config.toml
n_layer = 15
d_model = 192
n_head = 9
n_kv_head = 1
head_dim = 32
d_mlp = 768
vocab_size = 512
activation = "quick_gelu"
norm = "layernorm"
norm_place = "pre"
norm_eps = 1e-06
positions = "rope"
rope_base = 10000.0
rope_fraction = 0.5
qk_norm = false
attn_scale = 0.177
bias = "all"
tie_embeddings = false
parallel_block = true
init = "normal"
init_std_qkv = 0.029
init_std_o = 0.00433
init_std_up = 0.029
init_std_down = 0.00265
optimizer = "adamw"
lr = 0.00228
lr_mult_qkv = 0.7
beta1 = 0.95
beta2 = 0.98
lr_head = 0.00699
grad_clip = 0.5
warmup_steps = 243
schedule = "wsd"
decay_fraction = 1.0
decay_shape = "linear"
final_lr_fraction = 0.05
batch_tokens = 32768
seq_len = 256
doc_mask = true
train_tokens = 125200000
steps = 3821
dataset = "wikipedia_en"
MLP neurons of a small language model. Each row is named by its layer, matrix (up: input weights) and neuron, and shows model dimensions 16-143. Each number is 500 + 50 x the weight over its row's rms, rounded and kept within 0 to 999. Numbers have three digits each.
After each neuron's rows, "fires after" lists the tokens most often just before its 100 highest values on Wikipedia text that the model never trained on; "fires in" lists the words (lower case) most often at its 100 highest values on Wikipedia text that the model never trained on. A number after a token or word is its count.

L4.up736:470544549466481471382519419435448509543506475566507514543525571532499557578493492519479525526537531496533525490552491441493515502478533531619481477532487519550465451388568546490502460508559441436500471575447477519477433623530528505380453546513485515510538393519521575483551558490511477502545427442560512488454490474528533448505578467459504438532518506440532518521584464448512484493509
fires after: "\n" 63, "u" 11, " F" 4
fires in: "in" 53, "for" 5

L4.up479:473559493542478464442518522464524506467525587478521499512495499532455482489530530566504543490478634549474466403411487446478534467531507596505427506509519540534475473520602479447525551463548449562441442463583474554534524461485521397451520417447447520461512531516542554405498484486525547551403457453532503501483618544510517499469459524504497572441488482416468541598501439459501455461454
fires after: "I" 32, "ter" 18, " O" 16, "O" 10, " " 6, " In" 5
fires in: "in" 31, "on" 22, "international" 15, "his" 7, "her" 6

L9.up267:566540459492409533450460497479531528526536601484490530472527496446459434534540457482518450473525482539450503594524492477456494533462512508513500480520464539485454414394553509501498445462459521518472519476514525450532492474441479449305490481437537517521558613541546486462524469524502502523484436495514594454487498495531488508444589467490476550445584472490564489546558508522444593407473
fires after: " wh" 35, " s" 25, " b" 19, " S" 5, "el" 5, "s" 4
fires in: "which" 35, "but" 19, "sports" 5

L6.up755:519545448566462509498512452400469506418487527468444531489497441500476473512512450534603452516477500460495439592478408351500504475448486570543438517557442484389470404536538571469524495475510500509563526524540460549522468546496406467458475488477491487472556484470492536536495442504475386504543559541523547497554589461595485435496578521569543538506564512439456545547610489461529514497562
fires after: " was" 50, " is" 15, "ame" 7, " al" 5, " were" 4, " " 4
fires in: "the" 37, "a" 7, "an" 6, "known" 5, "killed" 5, "also" 5

L3.up633:556565512435527536445492521495453562481457520580452467542506393542424446531540437452492461368558584580477415459504475457489543480442558578557418465490434486530414490485581557443424431420444455562467453491479458472520538548531528516465491553523450571495595524495476531466476521483603483550407561454482527467496615461621490421377555434515527578599555513488508579597535432455540579477470
fires after: "\n" 62, " \"" 6, " (" 5, "===" 4
fires in: "in" 56

L5.up23:463527537504496495353590496454537448483490447554358556507570433434449625456572432625470523507416544464542419530479546475472502469462467504511439457543490587456529503463543502488521462446520495457488406453490515499488436520567486534504467525524442498470537504528512478498585535510518449485538523539521421544486479526519583442542521516534515448535470520502402490526511568437479621418457
fires after: " " 32, " in" 15, " for" 8, "," 7, "or" 5, "ed" 4
fires in: "her" 20, "and" 15, "his" 8, "into" 6, "ice" 5, "information" 4

L8.up421:554490527531382485474496434491495516431593553434505538543531519530399439546497519508509454527442491512536509516461528534453453493514496478495471449511570610462506409396542507487509511491473577554432560503566477561412547573551481490450449558476499579559598505514450587511472541525532435508509477322553605440479440459500499556496557485478460503428524451533475398479516490538467569449449
fires after: " b" 63, "if" 17, "b" 4
fires in: "but" 38, "between" 22, "different" 4, "difficulty" 4

L8.up252:484503473505429464478475454436484497510590579499395510508546405563438476525548511515613469490514424512516584602548432432512480472548550559590520499461488477532513511460533474407486530485504505536452543485529529490426470500464531465522427534524519623505569458477435555526497485464519393475460401592414603554501552480451530550498491555486444436540577548435541493537500456489556589460455
fires after: "." 41, "," 18, "at" 4, " " 4
fires in: "it" 26, "he" 16, "she" 6, "later" 4

L8.up215:487479601586546463489515587490433500457460518473526485538549430482440558510502562487520467503498623417504377500414534483423498512499488567473480425574469583512567553484553529433535480459565468460443507553520501473529448504520445548482419500407409468576528520509538551487469584438506441513541587480530475552491502450569462532481524453487488519488411442512377495553519525481511414519508
fires after: "b" 25, " C" 14, " E" 9, "ar" 8, " B" 8, " b" 8
fires in: "born" 33, "early" 8, "length" 6, "education" 4, "edinburgh" 4, "corporation" 4

L10.up645:485532579496546440458545631489449496419479634515447532632472505396563568487498443548479440457503559551496441415501478525497497518505476554527457452564498496451469475454429484492464519466513597571527502458511509474475451488448544526516441533527430475519468517498521516506551482611429555453588550456549416533556624496589560468403525582581473517499491489476446512523494463493528627468575
fires after: " it" 18, "ed" 13, "an" 11, "ong" 6, "es" 6, "t" 5
fires in: "with" 50, "its" 18, "many" 11, "the" 8

L10.up596:404458509520454576405556480539514520452626512526515537616512551456479552461497585517443445498490542404486486516484587461466672475488612450500479519511466472473540479449495481483489475450503486405501454522580533514505478515467561466473408514507530465476561472588467534483469503532491586441514509463537472500506556458611529521524516517587516488513526494522595430555460465470572514423621
fires after: " w" 24, " h" 20, " wh" 16, " W" 8, " m" 8, "h" 6
fires in: "while" 21, "has" 16, "won" 11, "wiwczarek" 7, "mi" 7, "writer" 4

L10.up98:484533488489449532499460482487512551390460498531370481558455508459508437474608505496561475521435621600468532583553502423499532521492522554562493500642522529481465491543564487509411473489572546613468499473437552513483536514484530510510462576458486633514512452498438557368538468487485498464555451471528581549505566521526493403532529520608528447511562570530476505495488550483446515530565
fires after: "." 36, " c" 11, "," 8, "ce" 7, " " 5
fires in: "it" 44, "received" 6, "its" 5, "length" 4, "could" 4

L8.up133:488513545544412460411488499480390426509626470453478534526494461448456458529520523428496569467452545577512557581404514478364523470457492557505525433531459549377488428526547441453460449476518494585479527540471577603441510572485617466417551482475549553494528506548483488469444500467436453460462485538532518493498558507591512489435500444444500495516537510540562481583521450540504474504500
fires after: " wh" 33, " T" 28, " I" 17, "," 5
fires in: "which" 29, "this" 21, "it" 17, "that" 5

L3.up24:584521493586445476449461501496459520455508468426486512501417486521519440478541472553541499403435463522375479551449453514418577463465505561498487500514467427490495550558508482428508513440437540413555509547472516624566458490539532447409512570397463533516534574551484544448464465482487546464394500487492540553515449557562576416515623494501538576470498541479532488499532450464513562484469
fires after: "." 45, "," 10, " was" 4
fires in: "in" 68, "international" 4

L4.up89:557511450533462537478503488524487473446449525450441520536495493521494471450541494450587515484513577498480371565506450416477473473487557571544430467553503477478476499498515500463486464385441527492428589543530455585563441440506544412461501383412475483540459498474510540413560441547476479534530566486505503506500565484499447457465458522593497521550508411378429499485554520528508537507576
fires after: " was" 28, " is" 15, " were" 8, ")" 8, "n" 7, " n" 6
fires in: "an" 16, "known" 12, "born" 9, "is" 8, "now" 6

L3.up481:487445535446459592523533574509429522546497524534450422492467558491445430452500532457539432482508568512542456416565523522509510589593546489492457513484527496557489448518556436481497449503511467571474419476517522480486512629471445496514461546454479509534483557546473641533539399411574498444490559517548564496487422475583526445439431411538463500473572483464536444481549518537443495499566
fires after: "ou" 48, "ec" 10, " 19" 10, " w" 9, "9" 4, " 200" 4
fires in: "would" 30, "could" 14, "became" 9, "word" 5, "should" 4, "words" 4

L5.up62:530493457493443496484493476395466547435560554542482428442501393415490516496483484503537446464511539512438416529491482423439485458486507534487540470561473484444542442520548475431494507495504571515495501596475574420474459518555491505506515496493503601454509477433539540510597465501509581488527443474528617555550482498567538448424598416480525476489577565464496503484643537470565527443496
fires after: "s" 31, "e" 11, "as" 10, "ld" 10, "ad" 6, "ill" 5
fires in: "been" 33, "also" 27, "be" 17, "being" 5, "began" 4

L10.up667:464461479495505490508530447445522473431594495554478458534545480511464531407519527498491509458569525422499502456520474362480537494423535461565327463509498547468483481494553536501553535448572538566498558481580615469514464506537505549410426459540424465445587504560480576461475467518445539432540567474516549542584554437497507586469502498440452406483491506449505538518516459418544499548550
fires after: " wh" 30, " w" 16, " st" 15, "h" 9, "r" 7
fires in: "while" 30, "won" 15, "graduated" 4, "whom" 4

L8.up304:534537421492415465433506519484458437465548513477423536580523520498546447521463471523528508528526533453467501509465494481521506484534478511486461448532527640386474441560604542474527484464469559533459489452524573574474512465509496425410496495517432447542570445528597494500546415501514464556498475396553606511527529425549498491514530512462458484474548500480572489553582420477507546458470
fires after: " wh" 33, " I" 29, " b" 22, "he" 10, "," 4
fires in: "which" 31, "it" 29, "but" 22, "when" 10, "the" 4

L3.up263:610542536534537467444580502398347499423538512490385445575550507486517479436478568518448393502518525512479431474411590535465569470457501523550583551575472611458563429474538487425441402494516450502499443553498505465431491545525385550491539458581448517488552504452468623535508449437534484489551517543512520478440456458550513418507569447439505485552452479560474490528589545435509524480513
fires after: "\n" 56, " (" 8, " d" 7, " \"" 6, "===" 4
fires in: "in" 47, "the" 11, "did" 7, "it" 5

L5.up151:572549484564409480471518495486517492528412508426472422511449469475508452486593434570540488385508559514466449523446434479535474433482549572448487507542439474468518512532538469425550458482492498560516448547524592495622480542570492389418549575447447540483520498518531557546470481549497510465445454502530523547433496538530547398481469497560530574459576506454564484503461467452531525445488
fires after: "." 60, " the" 5, " and" 4, "I" 4
fires in: "in" 63, "international" 6, "institute" 5

L5.up682:605499473490505537425480466497479523520531470503461530534457497488485469575504495538559471444404506476394375515523514484501515468530610547512541429441525497464459442477544475479502530549523514472463597494462523539473501494549504490447517554420472498531585532546533511486523434499483543510566461348480534487467514452551512510461574536553512526460556455479507525540605377416483484463572
fires after: " b" 36, "." 20, "he" 8, " " 7, " s" 6
fires in: "but" 31, "in" 19, "when" 8, "built" 5

L4.up747:434613457510544421492508420469542543470510522503473490467508475550497416457564470456493545437455536522488442515545406414493552475497585532448422526495504489484512490454547494428546463441538549545476488405478517562567501481497479407515429474422474413458500619539500588510483526432495488588426493474554559515454456482603477462485484522458508542526517516501489541502497420448512507491494
fires after: "I" 30, " O" 25, " (" 12, " was" 10, "O" 9, " " 4
fires in: "in" 30, "on" 28, "one" 7, "age" 4, "only" 4

L10.up694:446572444466443466468467405468508537413565486469482464474589418483466414534502461483571399494479433557502488504525436475474609482505472482544497498564405556455519458424619504492510517426504628567518479457509510475463579514492514541477517533489529516419547479498543548489437498589531544476451511514476570491471541503525551476436530549577468464485552541516551504578631521497491627527468
fires after: "." 34, " T" 28, " s" 13, "," 11
fires in: "it" 23, "this" 19, "he" 10, "served" 6

L4.up534:475477573455411561528501498524517433486639612518499491553464459408506474507509484461637422376352516515514491573549442476478502602536540450592448490540490478488544419456498472506518582434502555513493582489506532572467546515503588484485464572482453510467596511531447524477429484498540515418541441498480522570531521385524504481507503520556568473496542512446525516510482527491526545457578
fires after: "," 42, " b" 28, "." 8, "$" 5
fires in: "but" 28, "000" 14, "2010" 5, "2015" 4, "2013" 4, "he" 4

L6.up309:571518544494392567514538415537467544524527505478537514495506423490425443434507494550569440457465528551493350529501500469476565464545577511573481498509500475480485470451478544463522460368438455562506486556490462550517537501516397474420475550492529508493533505582534534457521500461417535455484563573507582506527495386624518459479550498541538463548535517444523503504542592494563558548561
fires after: "ec" 26, "e" 16, " was" 9, "," 7
fires in: "became" 26, "was" 21, "is" 16, "more" 4

L3.up5:522500614532476567447497523429463544409496518507479407519507418533443405455532509508492553417447510506532450539480451474499587504522522510503531515586498509458525576434503531481433409469498438514385512443551508516590478512469545418533433538485470576469589600553515563507585509493532533411512479443486557506497472457535529508410510497531448514458553409439538605526550427423588549453545
fires after: "ou" 48, " o" 11, "o" 6, "re" 5
fires in: "were" 31, "would" 30, "could" 14, "old" 6, "should" 4

L8.up624:550558526542408482472456475494504474539539480485496456559470512496360462557562475496513518500506583474447471576481436543491516496511543539533478391472552532358452401442512494558428532523508520528501441546462569509511508606493593469448470460496442504551628511608535589557515449466605527473477527415462565499541534454507491548401650492536466556514558506515500474541566493466535561467507
fires after: " wh" 60, "," 30
fires in: "which" 61, "the" 30

L5.up458:499537549530435540484474453521587511501550535525508494506479417447427467461518611531489501450500612516461478527494563392438487437448527496595419467580526606472503543486566438455466502473493486554488483497478532626579465469442534468516431523439434556513494543563444541403588477472596503434502492458519559556521608570522522435448586522478569480469547442504458546533541524523539493473527
fires after: " " 47, " of" 11, "ed" 11, " with" 5, "ing" 4
fires in: "his" 51, "her" 43

L6.up212:511509595495441465515526503514477488479521634522531393473519429443455530416487441538518510463513556533449503501538437520459497469519526514459536541526435534482470415459498502434467502482481452462534501539438604523486461452484513513488377489539473574474466531582565608537564490490478476462449497536489556455509460490601529465448516384508405516522612492414572572529443609429655540461500
fires after: " to" 21, " the" 13, "ld" 10, "an" 6, "e" 6
fires in: "be" 48, "been" 11, "they" 5, "being" 4